Part of a small language model's weights.
Size: 22 layers, 7 heads of 64, MLP 896 SwiGLU.
Architecture: LayerNorm after each block, rotary positions, no biases in attention or MLP, tied embeddings, normalized queries and keys.
Training: a variant of Muon for these matrices, 14577 steps.
MLP neurons of a small language model. Each row is named by its layer, matrix (gate and up: input weights; down: output weights) and neuron, and shows model dimensions 160-287. Each number is 200 + 40 x the weight over its row's rms, rounded and kept within 0 to 999. A neuron's up and down rows have the sign that makes its largest values positive.
After each neuron's rows, "fires on" lists the tokens most often at its 100 highest values on Wikipedia text that the model never trained on; "raises" lists the tokens whose logits its output raises most directly, leaving later layers aside.

L13.gate453,120,199,169,240,228,308,195,220,249,151,239,198,177,165,164,258,234,236,155,174,204,150,213,188,212,206,189,108,263,233,210,210,87,228,194,202,201,243,209,316,142,277,115,307,226,217,215,173,198,210,91,225,220,211,206,226,235,198,186,217,225,211,201,223,183,248,261,175,210,205,146,227,183,157,233,194,179,207,176,200,169,243,195,168,164,214,206,251,165,160,214,188,171,177,184,188,142,174,203,196,129,298,213,129,176,193,211,245,178,100,218,154,120,171,239,183,216,173,189,202,191,215,253,197,227,182,219,211
L13.up453,251,225,173,201,190,168,190,229,180,168,185,187,227,193,183,224,150,144,196,165,112,255,228,219,172,164,183,188,138,279,252,208,248,164,177,174,142,188,223,214,194,182,194,211,217,229,219,216,190,212,210,200,195,173,191,201,183,226,139,145,178,260,212,218,277,190,171,184,237,167,135,235,191,181,174,218,254,189,226,155,254,290,283,294,208,238,236,225,229,201,225,181,260,208,158,222,251,171,144,226,236,251,180,240,237,159,207,237,217,199,204,189,225,178,213,233,139,236,168,176,193,225,183,224,244,250,158,177
L13.down453,251,182,226,174,310,305,152,213,150,169,181,222,201,252,205,202,195,221,169,166,138,166,119,214,206,194,136,206,137,249,281,196,214,226,219,147,190,160,269,239,166,148,180,216,207,239,153,136,220,244,209,253,180,173,140,209,177,134,273,156,221,229,230,137,161,198,249,150,220,100,227,172,169,268,175,151,203,225,264,253,187,258,194,192,176,194,244,192,238,223,213,184,169,227,256,155,182,213,212,287,188,227,203,207,163,188,245,188,159,108,167,221,198,239,157,198,242,151,142,197,220,279,242,194,241,212,212,241
fires on: ",", "s"
raises: " represent", " move", " happen", " bring", " receive"

L16.gate42,195,137,234,207,225,182,229,224,151,171,152,184,208,211,244,164,219,243,227,276,245,217,217,173,234,236,279,179,213,217,199,144,219,240,183,169,190,188,137,191,225,139,246,171,199,214,184,230,172,171,221,154,201,161,190,207,190,207,123,206,177,149,172,175,179,301,194,207,221,224,155,130,142,138,85,234,163,161,222,171,135,242,229,181,214,183,195,156,173,205,177,152,286,256,218,208,185,211,217,203,220,176,247,203,216,175,168,180,159,222,206,202,219,207,202,253,193,243,218,218,197,141,167,170,197,147,228,159
L16.up42,155,230,235,126,171,210,204,244,208,121,150,195,205,133,218,172,125,201,199,165,207,150,229,230,175,191,298,126,193,169,184,223,200,174,215,213,191,179,168,226,203,162,183,233,180,122,216,225,126,151,234,187,216,280,154,191,241,147,191,144,221,178,241,173,206,266,247,194,232,189,200,185,120,190,133,246,188,221,181,187,180,183,244,177,222,253,127,170,235,218,209,233,200,185,203,178,210,223,284,240,227,147,227,169,197,223,204,237,175,90,249,220,238,187,204,228,268,213,170,192,291,209,204,260,194,139,200,231
L16.down42,130,261,186,193,236,190,255,190,184,191,127,211,173,255,204,215,208,215,277,213,248,239,177,245,146,135,197,181,255,205,160,207,223,230,217,246,280,222,232,200,240,175,209,205,147,155,194,187,224,198,230,192,196,186,138,195,224,278,216,216,153,190,151,178,204,176,211,232,244,196,231,194,211,192,98,169,196,239,251,204,242,181,191,210,196,176,217,186,252,111,238,147,147,203,224,189,249,183,199,177,204,168,202,242,231,180,207,112,194,177,185,201,190,217,207,223,186,196,205,160,203,208,283,231,170,186,187,141
fires on: " as", " As", "As", "ines"
raises: "se", "sur", "sel", "sor", "Professional"

L9.gate268,181,190,221,210,182,185,204,212,229,240,219,186,248,230,168,118,212,214,170,211,213,248,212,178,187,188,238,205,199,164,199,104,234,161,148,240,185,224,220,254,187,165,220,215,194,207,222,220,140,249,213,137,227,251,162,246,169,182,226,156,206,225,162,177,205,218,168,255,237,146,262,253,197,216,145,197,166,228,197,168,148,167,182,181,155,175,149,142,124,201,213,129,218,159,209,288,184,206,145,199,203,201,206,250,218,268,216,247,227,199,234,182,213,194,188,218,200,171,171,192,216,237,179,195,186,246,73,155
L9.up268,217,158,235,217,198,188,228,183,178,231,231,89,149,209,262,151,230,166,209,239,176,238,240,166,208,211,178,131,151,127,243,138,233,190,195,149,212,261,219,88,192,143,224,201,232,246,205,259,177,212,207,190,240,369,203,170,204,217,260,212,260,240,111,206,224,203,173,224,225,195,184,210,266,214,120,214,233,207,197,185,139,160,162,192,225,164,167,178,173,157,189,188,332,226,188,264,178,201,220,219,171,194,217,232,207,279,198,231,208,226,179,167,189,211,117,236,170,182,168,170,283,175,177,243,197,206,192,244
L9.down268,228,226,245,197,241,229,235,189,176,218,165,181,254,281,211,240,172,152,240,201,255,120,217,207,194,221,230,171,142,194,176,138,234,219,132,203,227,228,199,137,235,209,155,234,207,135,213,156,84,240,119,236,274,291,167,263,209,233,214,189,194,193,123,204,210,141,181,229,227,219,231,238,165,165,184,212,215,193,139,178,186,213,142,200,230,210,216,240,191,197,119,190,284,217,157,207,226,194,193,215,189,181,213,206,264,224,217,211,188,200,143,191,202,214,200,252,169,165,183,202,148,201,229,181,206,147,220,261
fires on: " Pur", " circ", " Dra", " Ir", " sea"
raises: "ined", "ining", "ination", "ini", "agen"

L9.gate836,243,245,222,152,235,215,155,142,217,189,189,191,151,159,245,261,199,122,51,222,233,249,204,189,216,234,262,213,196,276,209,186,270,198,155,230,100,202,279,212,156,121,191,173,257,213,103,188,181,249,147,274,134,151,236,190,133,248,253,160,218,229,191,158,207,153,200,219,220,158,210,234,177,220,173,237,296,146,221,208,142,243,229,220,285,176,143,226,255,166,225,252,120,161,197,198,224,203,254,194,191,136,203,198,195,205,141,214,179,269,192,207,166,217,194,177,227,183,205,125,228,192,272,206,200,171,177,242
L9.up836,124,177,190,163,169,115,180,208,208,216,153,205,185,188,244,253,226,136,189,190,250,240,276,206,132,184,208,212,185,230,249,118,300,232,229,179,175,180,263,215,205,179,263,262,192,230,190,239,153,248,161,178,131,128,134,205,216,295,232,222,244,204,174,127,188,219,238,192,206,193,193,187,262,224,197,209,206,206,197,232,182,307,183,181,220,182,177,144,196,236,231,242,148,241,246,234,183,189,197,205,154,185,202,221,214,184,157,250,181,213,150,113,212,296,262,157,234,212,194,227,240,186,139,246,214,191,132,187
L9.down836,198,189,229,226,252,229,189,148,244,185,220,216,127,191,251,277,224,185,185,208,229,251,241,244,229,191,246,246,98,208,221,145,249,191,166,237,138,158,187,228,190,169,213,248,221,185,151,182,128,169,150,224,185,197,246,207,172,204,249,213,188,188,205,212,168,117,203,170,202,239,176,182,255,218,211,186,211,128,140,169,188,308,176,161,177,203,201,313,337,241,174,200,115,222,263,185,172,234,219,186,132,140,224,201,174,211,196,224,239,230,207,222,145,172,188,167,272,259,245,203,232,234,233,258,195,132,139,206
fires on: " |", "|"
raises: "  ", "\n", "\n\n", " —", " following"

L17.gate193,105,163,248,94,207,237,149,193,262,129,188,214,167,237,206,196,260,218,172,245,208,156,241,191,271,237,231,136,159,52,196,155,246,250,261,210,258,217,221,164,201,250,174,194,222,189,151,241,144,222,225,199,249,236,202,217,239,177,240,148,255,176,277,248,227,257,167,178,183,247,211,205,186,255,228,125,229,126,209,116,215,185,231,249,151,236,187,209,226,240,235,180,267,162,229,192,203,173,188,225,202,199,211,214,193,171,200,150,168,207,207,149,211,236,132,158,276,193,173,277,188,264,165,247,223,279,186,182
L17.up193,143,167,210,116,221,195,230,153,190,172,228,167,239,225,210,96,225,223,144,188,174,183,201,115,204,168,206,171,225,199,185,246,164,204,143,185,260,236,148,225,187,166,182,188,261,230,240,262,147,217,189,252,229,222,258,114,239,196,173,170,90,243,121,166,162,200,171,241,177,145,179,135,260,226,214,216,225,241,240,260,273,194,150,208,204,182,157,224,176,185,159,198,217,254,188,206,228,193,198,236,188,219,283,149,229,113,162,180,200,190,259,245,265,248,187,214,188,274,248,205,277,233,162,188,237,168,160,194
L17.down193,163,216,186,0,180,162,204,142,187,206,219,174,192,208,175,246,233,132,195,228,167,203,246,116,121,214,247,345,219,220,135,212,208,237,219,210,204,118,231,180,174,288,208,200,230,218,257,178,198,166,173,194,190,114,117,225,195,177,220,118,215,234,241,228,240,226,94,124,284,162,179,127,213,133,154,206,246,190,179,136,159,241,161,210,162,208,243,166,227,195,180,213,133,255,185,241,242,212,224,207,162,133,218,248,195,242,213,201,220,264,246,154,272,214,252,148,167,159,267,196,182,234,207,185,142,259,207,238
fires on: ",", "."
raises: "91", "92", "93", "58", "59"

L8.gate865,147,178,213,147,160,227,227,220,142,145,157,251,163,186,166,181,187,162,210,174,229,258,179,250,148,200,252,247,200,267,191,145,195,196,246,210,173,279,165,224,209,253,182,179,215,231,197,245,243,166,161,115,189,232,85,218,214,195,217,198,199,205,187,206,315,180,192,244,244,167,152,278,177,164,226,229,224,214,120,207,216,185,243,176,212,284,166,217,212,161,184,239,189,305,202,245,184,264,202,210,222,181,204,187,193,207,182,233,151,216,209,152,158,179,243,98,219,257,145,241,160,173,240,253,215,188,249,233
L8.up865,173,216,150,204,176,228,172,252,157,191,221,157,152,272,216,131,213,223,169,269,209,238,222,259,209,169,189,223,167,190,184,240,181,199,149,189,207,116,174,236,202,230,165,166,165,186,244,204,195,248,194,148,189,200,224,236,155,279,198,146,224,157,127,232,302,195,236,192,159,194,152,228,196,256,214,185,159,147,230,124,165,239,263,208,198,129,158,222,193,243,152,194,206,274,210,131,203,210,172,171,257,218,230,150,194,143,202,184,254,158,206,192,187,259,118,228,117,179,192,168,270,163,209,185,193,162,225,102
L8.down865,146,222,189,164,211,212,223,176,160,258,179,225,189,229,155,138,175,270,161,270,197,271,216,150,170,215,211,270,181,248,184,184,250,220,177,142,130,111,212,253,193,215,207,210,186,162,205,224,233,190,234,259,246,211,199,233,142,241,248,238,271,180,195,256,262,284,143,265,209,233,160,230,194,178,192,225,229,216,207,164,236,229,240,238,192,103,141,213,240,185,194,195,207,186,210,147,194,172,220,260,293,225,191,253,217,212,218,164,249,230,153,123,271,190,189,246,172,159,139,177,220,199,202,146,200,183,137,126
fires on: " and", ",", " their"
raises: " critics", " companies", " leaders", " candidates", " individuals"

L16.gate815,124,264,205,99,211,183,206,258,153,268,223,218,187,237,196,227,159,225,194,231,160,251,212,218,217,176,194,216,186,179,265,161,278,139,204,97,233,166,230,181,264,176,264,209,202,186,184,239,170,209,242,230,125,218,174,225,209,226,266,206,152,205,189,296,209,114,175,160,193,224,154,196,259,215,55,229,200,180,283,173,163,193,250,232,212,205,114,207,163,117,231,201,224,212,221,223,200,205,194,183,146,187,123,186,111,145,151,207,160,305,166,237,299,206,135,198,180,206,213,225,201,181,176,230,195,210,99,174
L16.up815,80,201,247,145,159,244,191,226,148,208,98,200,219,201,166,196,188,251,196,146,207,168,200,184,176,271,175,206,233,141,214,167,227,186,189,252,243,236,137,207,231,222,205,154,208,236,231,237,193,216,219,159,151,261,189,317,180,152,198,163,185,221,149,262,277,189,177,220,226,211,216,130,231,229,250,234,175,206,236,163,207,156,279,202,202,181,208,208,232,207,173,161,186,207,177,188,156,239,227,230,147,207,234,206,203,95,171,285,243,194,196,222,216,227,148,228,142,178,224,180,136,203,195,175,144,186,165,205
L16.down815,178,150,190,0,186,226,259,169,186,194,244,200,198,166,171,268,237,193,189,242,130,138,174,198,210,221,249,236,261,172,180,255,172,156,218,175,220,117,228,226,243,155,184,202,200,214,267,216,172,222,224,157,255,225,190,191,272,151,281,136,161,288,219,252,226,150,226,156,151,212,177,179,165,137,184,241,217,151,245,203,182,187,235,201,216,208,196,207,142,161,200,190,218,243,213,205,223,256,217,255,235,241,253,210,180,170,173,185,217,210,178,197,172,222,211,232,218,241,204,237,240,198,180,170,263,230,179,250
fires on: ",", ".", "-"
raises: "97", "78", "72", "92", "76"

L18.gate674,206,211,262,129,162,218,217,194,211,234,183,194,284,241,257,129,185,206,221,179,139,250,187,170,149,269,159,185,222,159,274,149,153,172,279,180,178,214,154,219,195,247,203,162,188,213,252,245,129,205,187,273,174,209,212,229,248,121,269,153,159,220,180,176,286,142,190,234,160,208,270,131,178,190,148,252,187,152,237,213,222,245,156,246,243,209,163,255,216,158,181,192,262,248,211,189,168,239,172,274,164,225,263,169,198,142,232,242,266,244,129,183,232,221,183,275,172,150,222,198,184,273,243,241,217,183,220,179
L18.up674,135,258,212,69,175,184,210,203,194,191,240,244,202,130,200,194,271,175,219,270,197,186,227,242,253,176,162,179,223,199,231,163,273,146,126,159,180,202,132,169,104,246,186,150,210,201,209,172,217,165,244,195,162,208,205,212,186,216,250,183,147,153,210,291,217,226,189,149,218,163,157,192,223,168,189,258,203,166,230,238,218,229,215,191,170,201,215,256,183,209,274,169,151,215,208,211,170,273,228,282,222,214,198,224,232,126,196,287,268,192,192,223,167,179,139,136,184,198,257,237,179,267,161,216,191,188,168,195
L18.down674,163,198,186,0,172,198,262,165,167,205,246,206,157,207,165,206,216,152,225,198,150,130,101,203,187,231,169,182,209,226,113,230,160,123,278,207,212,97,191,192,216,280,232,230,194,151,181,219,195,211,269,129,201,259,162,171,184,227,180,167,153,181,182,189,253,189,263,191,210,217,254,179,172,232,236,316,229,196,207,216,158,194,235,169,178,197,221,191,169,196,174,209,228,185,220,138,183,304,238,197,235,197,272,187,198,202,166,249,201,295,163,219,233,205,127,233,164,138,212,212,184,179,176,225,264,218,170,240
fires on: ",", "-"
raises: "11", "10", "12", "15", "14"

L12.gate666,241,170,223,202,188,191,171,219,293,189,213,266,196,72,194,186,133,146,152,165,159,196,203,259,249,247,208,191,148,199,174,185,138,275,237,165,212,252,131,240,227,157,210,181,206,211,187,163,184,160,168,234,245,221,178,227,154,250,245,161,181,182,165,112,134,181,206,194,193,197,187,174,175,264,194,206,156,180,183,236,217,203,173,212,196,188,142,173,239,234,230,214,295,154,282,259,164,203,183,277,153,209,179,230,188,133,201,228,218,190,264,136,248,154,268,162,247,176,225,170,145,119,161,238,149,183,140,191
L12.up666,268,147,219,162,129,113,221,189,243,176,163,215,164,242,206,153,168,112,281,138,142,221,202,239,174,184,215,186,173,260,231,246,166,210,248,206,210,192,145,197,216,161,184,144,206,163,148,259,269,132,134,201,190,219,194,233,103,182,174,158,167,212,223,156,179,194,69,184,155,174,270,277,149,185,171,214,158,235,193,214,143,121,158,204,242,234,250,170,255,191,236,185,153,192,195,185,203,205,206,205,262,130,180,186,149,277,209,250,228,210,187,162,204,283,169,171,211,204,223,207,159,205,209,242,195,183,137,243
L12.down666,150,250,275,178,201,160,231,154,228,184,179,207,191,127,220,169,169,142,187,122,164,238,206,213,194,177,205,178,196,236,252,167,230,236,252,122,180,261,178,165,228,221,250,232,122,302,279,179,247,154,217,199,176,166,185,245,178,134,211,217,55,172,225,201,139,179,212,171,207,115,245,151,161,129,215,226,180,255,247,151,173,212,202,215,139,180,189,170,241,212,217,174,262,182,163,247,353,213,215,202,197,214,179,185,224,182,202,148,197,194,230,227,221,234,223,180,209,182,223,176,154,172,211,171,156,166,215,194
fires on: " per", " Azerbaijan", "tar", " Pakistan", " Per", "Th"
raises: "ian", "ians", "iana", "zh", "uss"

L13.gate871,161,251,188,217,318,247,224,225,193,146,200,245,181,171,276,206,183,142,207,260,233,180,234,247,168,189,223,205,206,244,106,231,238,198,240,214,282,195,211,223,137,211,123,174,227,234,170,225,135,196,215,124,233,191,170,219,198,177,170,209,207,184,231,172,175,228,139,200,211,206,199,240,222,260,142,281,182,176,249,185,182,184,217,158,228,222,210,224,221,244,234,158,218,188,194,208,214,168,206,255,211,128,158,231,162,153,233,184,185,247,303,224,210,195,174,177,172,168,232,211,181,154,216,197,176,228,217,163
L13.up871,255,186,188,167,149,259,226,141,135,224,205,198,201,259,199,256,166,202,207,188,173,184,241,241,251,177,223,244,193,160,185,234,194,189,178,154,143,220,193,162,172,212,192,163,184,195,219,226,142,260,211,165,166,265,187,208,283,251,203,145,146,196,180,204,178,160,264,119,220,265,237,147,205,138,169,149,213,166,202,228,184,204,224,230,252,226,134,198,293,193,182,216,211,144,186,167,187,194,186,239,219,228,150,199,215,181,193,220,181,227,177,260,229,192,87,126,186,245,188,201,201,147,230,214,219,155,191,143
L13.down871,201,252,139,213,179,198,133,231,176,213,218,145,205,176,171,227,193,177,198,278,245,170,170,259,174,165,155,190,190,219,215,220,226,218,162,128,217,209,171,218,203,201,149,137,135,140,162,180,167,242,203,238,237,184,191,255,191,202,196,303,215,184,277,179,164,166,150,176,212,203,163,196,216,208,218,196,219,144,172,235,205,234,198,211,296,173,213,167,214,238,225,178,159,266,154,233,316,271,233,209,222,242,139,156,186,188,197,149,116,220,202,150,137,258,179,193,135,234,218,201,132,261,213,252,192,140,204,169
fires on: " in", ",", ".", " (", " October", " September"
raises: " 2010", " 2009", " 2011", " 1975", " 2008"

L11.gate594,227,189,254,135,144,180,207,220,197,134,224,186,207,249,298,144,142,239,230,195,272,202,166,284,205,249,138,180,213,150,252,168,247,197,129,246,200,149,138,168,161,169,205,205,228,235,171,196,144,284,164,134,215,170,176,224,143,124,233,169,215,192,235,234,200,245,185,260,175,221,191,197,224,180,162,191,213,163,235,209,254,160,183,243,257,139,206,204,176,210,174,222,256,203,158,235,227,157,118,224,198,244,140,229,198,219,247,250,255,161,199,188,253,208,221,216,183,216,189,225,214,214,255,281,222,164,235,138
L11.up594,144,159,186,173,175,197,174,187,146,165,171,183,214,209,164,196,195,173,168,111,269,235,171,178,236,201,136,112,237,174,241,186,272,175,216,245,165,157,109,202,227,198,225,185,204,144,153,164,133,237,180,119,217,201,149,209,189,180,283,169,170,219,176,188,237,241,243,186,185,230,237,183,213,226,212,219,198,159,257,155,210,158,237,270,218,220,218,173,195,180,198,169,188,208,174,168,159,191,121,195,233,245,169,206,194,242,252,270,278,203,144,166,152,197,131,227,191,148,233,281,183,195,291,222,261,213,259,90
L11.down594,226,231,231,183,238,184,178,197,274,221,207,243,251,208,220,192,204,179,193,200,192,286,139,234,238,240,154,295,253,236,216,246,144,179,155,229,259,143,185,181,127,159,175,228,224,178,240,199,144,224,216,177,186,178,269,174,182,223,194,220,196,251,141,285,191,216,230,69,237,254,127,180,276,171,142,203,192,204,188,119,156,238,276,186,246,195,219,228,266,200,207,223,218,261,150,160,228,150,195,161,211,176,181,210,180,152,172,265,161,160,178,185,205,122,160,229,160,235,208,243,132,230,225,256,222,119,183,155
fires on: ","
raises: " however", " meaning", " though", " where", " but"

L12.gate244,276,211,180,148,151,177,244,259,204,127,132,189,159,174,193,172,120,193,269,178,209,167,112,231,200,122,168,181,201,181,189,200,271,202,198,154,196,162,240,219,236,254,184,215,174,222,210,270,148,256,218,269,226,190,293,184,163,226,218,172,113,211,219,183,135,186,226,119,198,138,168,169,185,204,165,136,240,153,147,145,212,165,153,221,196,156,132,187,251,218,228,178,275,214,219,200,230,154,206,193,175,147,226,208,171,211,267,214,220,143,201,235,170,159,195,197,197,221,217,138,204,211,191,264,193,155,275,255
L12.up244,194,219,136,164,137,186,263,255,183,171,203,199,199,200,163,197,179,135,263,144,139,132,187,286,195,172,135,213,203,213,168,171,256,247,184,237,213,158,177,146,187,212,168,183,299,222,156,231,153,227,224,191,237,191,197,147,179,178,203,214,138,172,128,245,183,241,169,236,161,220,215,207,160,175,201,162,276,202,194,124,179,292,215,159,238,241,263,234,289,228,223,222,222,230,154,227,229,185,143,232,185,159,158,249,212,264,220,225,235,215,160,253,287,182,184,234,148,260,191,138,268,187,202,199,230,181,162,162
L12.down244,246,229,159,260,185,156,179,194,204,157,261,212,169,167,184,200,129,79,182,246,273,138,190,190,196,164,193,261,157,160,205,189,206,213,193,235,224,173,98,166,186,221,183,202,247,238,192,150,221,147,262,282,189,246,160,148,278,150,225,172,131,130,177,235,221,182,138,259,164,222,199,216,226,144,236,185,245,199,189,164,250,235,202,168,170,187,225,238,224,259,266,146,176,209,201,212,317,217,210,127,176,208,215,216,206,197,199,194,247,117,129,228,210,186,254,211,178,228,194,136,244,224,190,152,180,148,203,172
fires on: ","
raises: " like", " along", " together", " however", " founded"

L17.gate801,162,185,169,128,197,248,248,203,200,232,250,186,214,122,238,155,219,213,196,235,174,157,218,271,184,210,184,203,190,189,169,278,143,257,197,158,182,185,206,185,214,182,251,239,190,219,148,218,206,193,237,284,310,245,247,131,192,168,199,186,183,219,178,188,207,139,164,251,229,223,218,237,140,190,130,139,118,144,207,234,182,174,236,143,161,235,233,191,206,222,278,254,192,155,215,259,239,288,251,202,213,208,125,188,101,142,120,214,232,220,201,188,251,192,233,183,211,208,231,244,180,217,192,131,166,193,233,141
L17.up801,202,180,270,175,138,220,274,148,237,238,205,236,203,270,244,207,186,215,170,194,195,184,199,195,209,98,189,194,229,136,251,190,202,246,262,190,230,173,198,237,200,241,222,233,167,203,241,284,200,256,245,241,204,231,194,169,152,100,204,163,228,166,217,219,214,137,137,193,204,193,252,175,226,226,246,255,192,202,229,176,251,217,215,256,174,184,164,222,176,229,190,196,194,266,130,208,248,274,204,119,239,214,272,213,253,141,268,166,241,195,256,203,184,193,164,269,185,141,181,227,223,182,246,213,192,189,217,184
L17.down801,219,149,205,37,191,180,337,165,253,271,237,243,178,134,160,177,229,209,148,197,181,269,180,246,277,87,215,195,216,175,152,244,245,174,179,152,222,178,251,227,257,149,194,206,165,236,179,192,158,207,261,205,251,252,151,222,185,166,170,121,127,166,156,189,204,172,249,225,171,192,229,270,160,204,193,223,184,173,217,197,203,161,190,244,189,171,200,208,198,137,210,181,158,172,199,186,214,261,226,227,199,138,316,191,234,189,211,208,247,236,210,214,185,226,192,168,219,240,259,202,190,127,175,184,320,225,203,232
fires on: ".", ","
raises: "03", "56", "08", "01", "02"

L16.gate267,146,214,129,228,238,230,191,193,233,186,207,172,183,211,206,246,165,175,177,268,227,186,188,187,123,224,227,270,202,245,238,171,216,116,147,224,230,217,176,136,261,155,205,218,145,213,161,162,160,260,135,170,211,171,234,208,196,165,199,261,160,271,217,212,225,231,140,176,224,184,243,201,249,217,227,181,214,155,153,144,192,195,199,257,220,245,174,132,166,162,133,232,181,181,233,216,199,116,182,170,203,226,79,191,273,227,234,208,230,157,208,193,241,272,241,208,239,192,235,241,181,239,165,223,164,214,251,216
L16.up267,213,170,208,237,168,245,245,263,184,255,170,180,236,215,274,208,177,233,240,186,231,285,155,248,245,146,202,207,209,207,216,198,206,243,214,202,172,197,177,214,211,204,153,224,219,181,225,191,215,179,168,238,176,201,211,280,208,176,180,178,198,207,134,164,221,207,214,164,200,289,177,162,221,166,128,219,149,203,211,215,158,239,270,286,195,250,283,189,172,164,145,178,142,191,218,240,248,230,266,148,241,204,233,232,204,262,163,268,237,145,142,227,272,192,217,169,205,195,253,119,179,216,239,208,249,183,211,88
L16.down267,191,237,112,168,189,197,155,179,174,201,136,260,188,249,158,190,219,138,288,241,165,217,202,182,192,206,207,173,148,192,229,199,181,155,215,217,186,181,175,258,197,178,175,222,220,151,194,185,176,213,185,187,216,155,156,265,216,212,178,204,171,174,197,169,186,138,150,176,217,238,169,192,215,242,178,191,218,136,243,153,178,231,227,209,242,266,226,224,207,292,258,226,223,154,202,228,236,215,217,202,167,216,153,230,163,193,207,131,126,219,236,174,171,228,100,196,243,257,222,195,211,233,193,90,254,249,140,208
fires on: ",", " December", " October", " March"
raises: " 2008", " 2010", " 2009", " 2012", " 2006"

L4.gate481,176,220,202,159,161,215,192,227,267,215,148,203,166,168,208,201,254,214,164,219,150,169,188,166,205,187,169,152,254,200,232,182,171,171,222,151,141,149,181,167,213,177,196,201,246,171,118,161,185,220,241,201,247,197,276,206,169,200,149,223,224,225,171,204,220,229,237,90,231,153,169,238,248,165,211,148,203,279,171,167,230,146,274,206,169,183,201,148,182,221,211,250,156,302,188,199,219,172,206,205,170,190,148,189,185,206,206,205,102,182,145,211,226,198,161,193,185,230,168,203,224,218,202,213,226,129,233,117
L4.up481,175,221,158,244,158,207,173,233,281,198,168,178,203,196,177,163,228,201,175,241,153,241,233,198,166,191,171,191,233,236,191,184,226,119,240,167,195,152,159,177,202,160,161,180,233,206,121,165,194,212,191,242,238,210,228,156,176,220,185,272,212,238,220,185,189,236,201,121,191,134,214,293,229,109,239,192,194,186,197,170,219,202,233,211,176,191,165,145,204,228,209,240,143,256,200,186,202,151,226,199,229,170,156,259,148,174,264,185,176,183,192,235,181,174,152,195,191,183,210,174,271,229,240,251,251,151,223,117
L4.down481,281,268,186,198,212,230,137,205,177,194,235,230,206,227,118,270,118,208,248,236,172,213,213,246,149,215,190,218,219,141,166,163,245,162,151,219,214,174,171,197,158,230,224,193,183,209,147,245,192,177,210,172,140,239,232,197,184,176,219,184,220,177,206,221,188,177,191,222,132,192,137,174,175,152,184,245,213,143,203,149,270,284,245,203,257,252,201,231,280,140,140,235,104,189,214,176,212,173,280,226,232,124,157,188,148,128,224,242,204,176,198,321,206,168,144,117,252,166,258,251,221,195,231,209,217,201,242,184
fires on: " Cha", " bo", " Ho", " Ro", " Ko", " Ra"
raises: "ld", "wn", "iled", "iling", "w"

L13.gate48,216,215,222,172,128,254,270,159,226,261,217,199,194,252,179,145,191,307,158,180,188,197,162,129,274,145,163,218,177,206,209,189,263,221,241,218,262,207,227,253,173,166,189,201,184,176,198,255,211,213,168,172,187,222,234,185,157,205,254,162,203,224,226,207,222,166,268,196,192,181,295,111,269,239,213,207,124,211,241,185,255,158,304,203,154,189,191,195,272,182,183,175,256,231,229,223,211,241,266,183,155,211,220,181,201,182,176,191,174,201,184,201,227,243,191,224,238,248,234,237,220,226,236,241,221,202,237,208
L13.up48,187,245,220,91,165,209,227,198,183,179,237,230,216,244,192,176,251,285,184,162,193,267,215,225,168,161,120,211,202,159,239,96,118,227,160,198,166,211,156,230,155,146,235,221,236,197,151,160,224,156,151,235,244,197,236,187,157,184,196,167,179,186,162,258,213,175,187,242,231,186,217,168,263,254,248,202,242,178,157,233,261,176,243,248,209,185,250,178,182,260,267,272,278,158,234,255,249,224,158,215,203,166,173,190,210,129,172,217,159,212,175,282,265,226,184,200,293,176,228,210,209,184,157,240,186,209,169,133
L13.down48,184,191,166,13,232,212,217,196,196,204,203,138,252,225,175,229,201,173,126,171,149,148,247,145,184,200,224,244,131,124,182,214,164,151,186,180,232,92,129,176,179,187,259,208,181,216,231,145,132,243,227,225,201,138,210,227,196,186,176,180,214,249,207,223,236,141,156,177,216,168,192,184,193,186,94,184,222,173,209,266,192,186,237,208,188,220,180,178,158,155,198,193,221,231,130,175,217,277,134,200,201,213,209,217,133,188,236,153,100,311,243,215,193,246,245,212,230,179,181,195,221,187,201,289,253,199,147,188
fires on: ".", ",", ":"
raises: "02", "07", "06", "97", "99"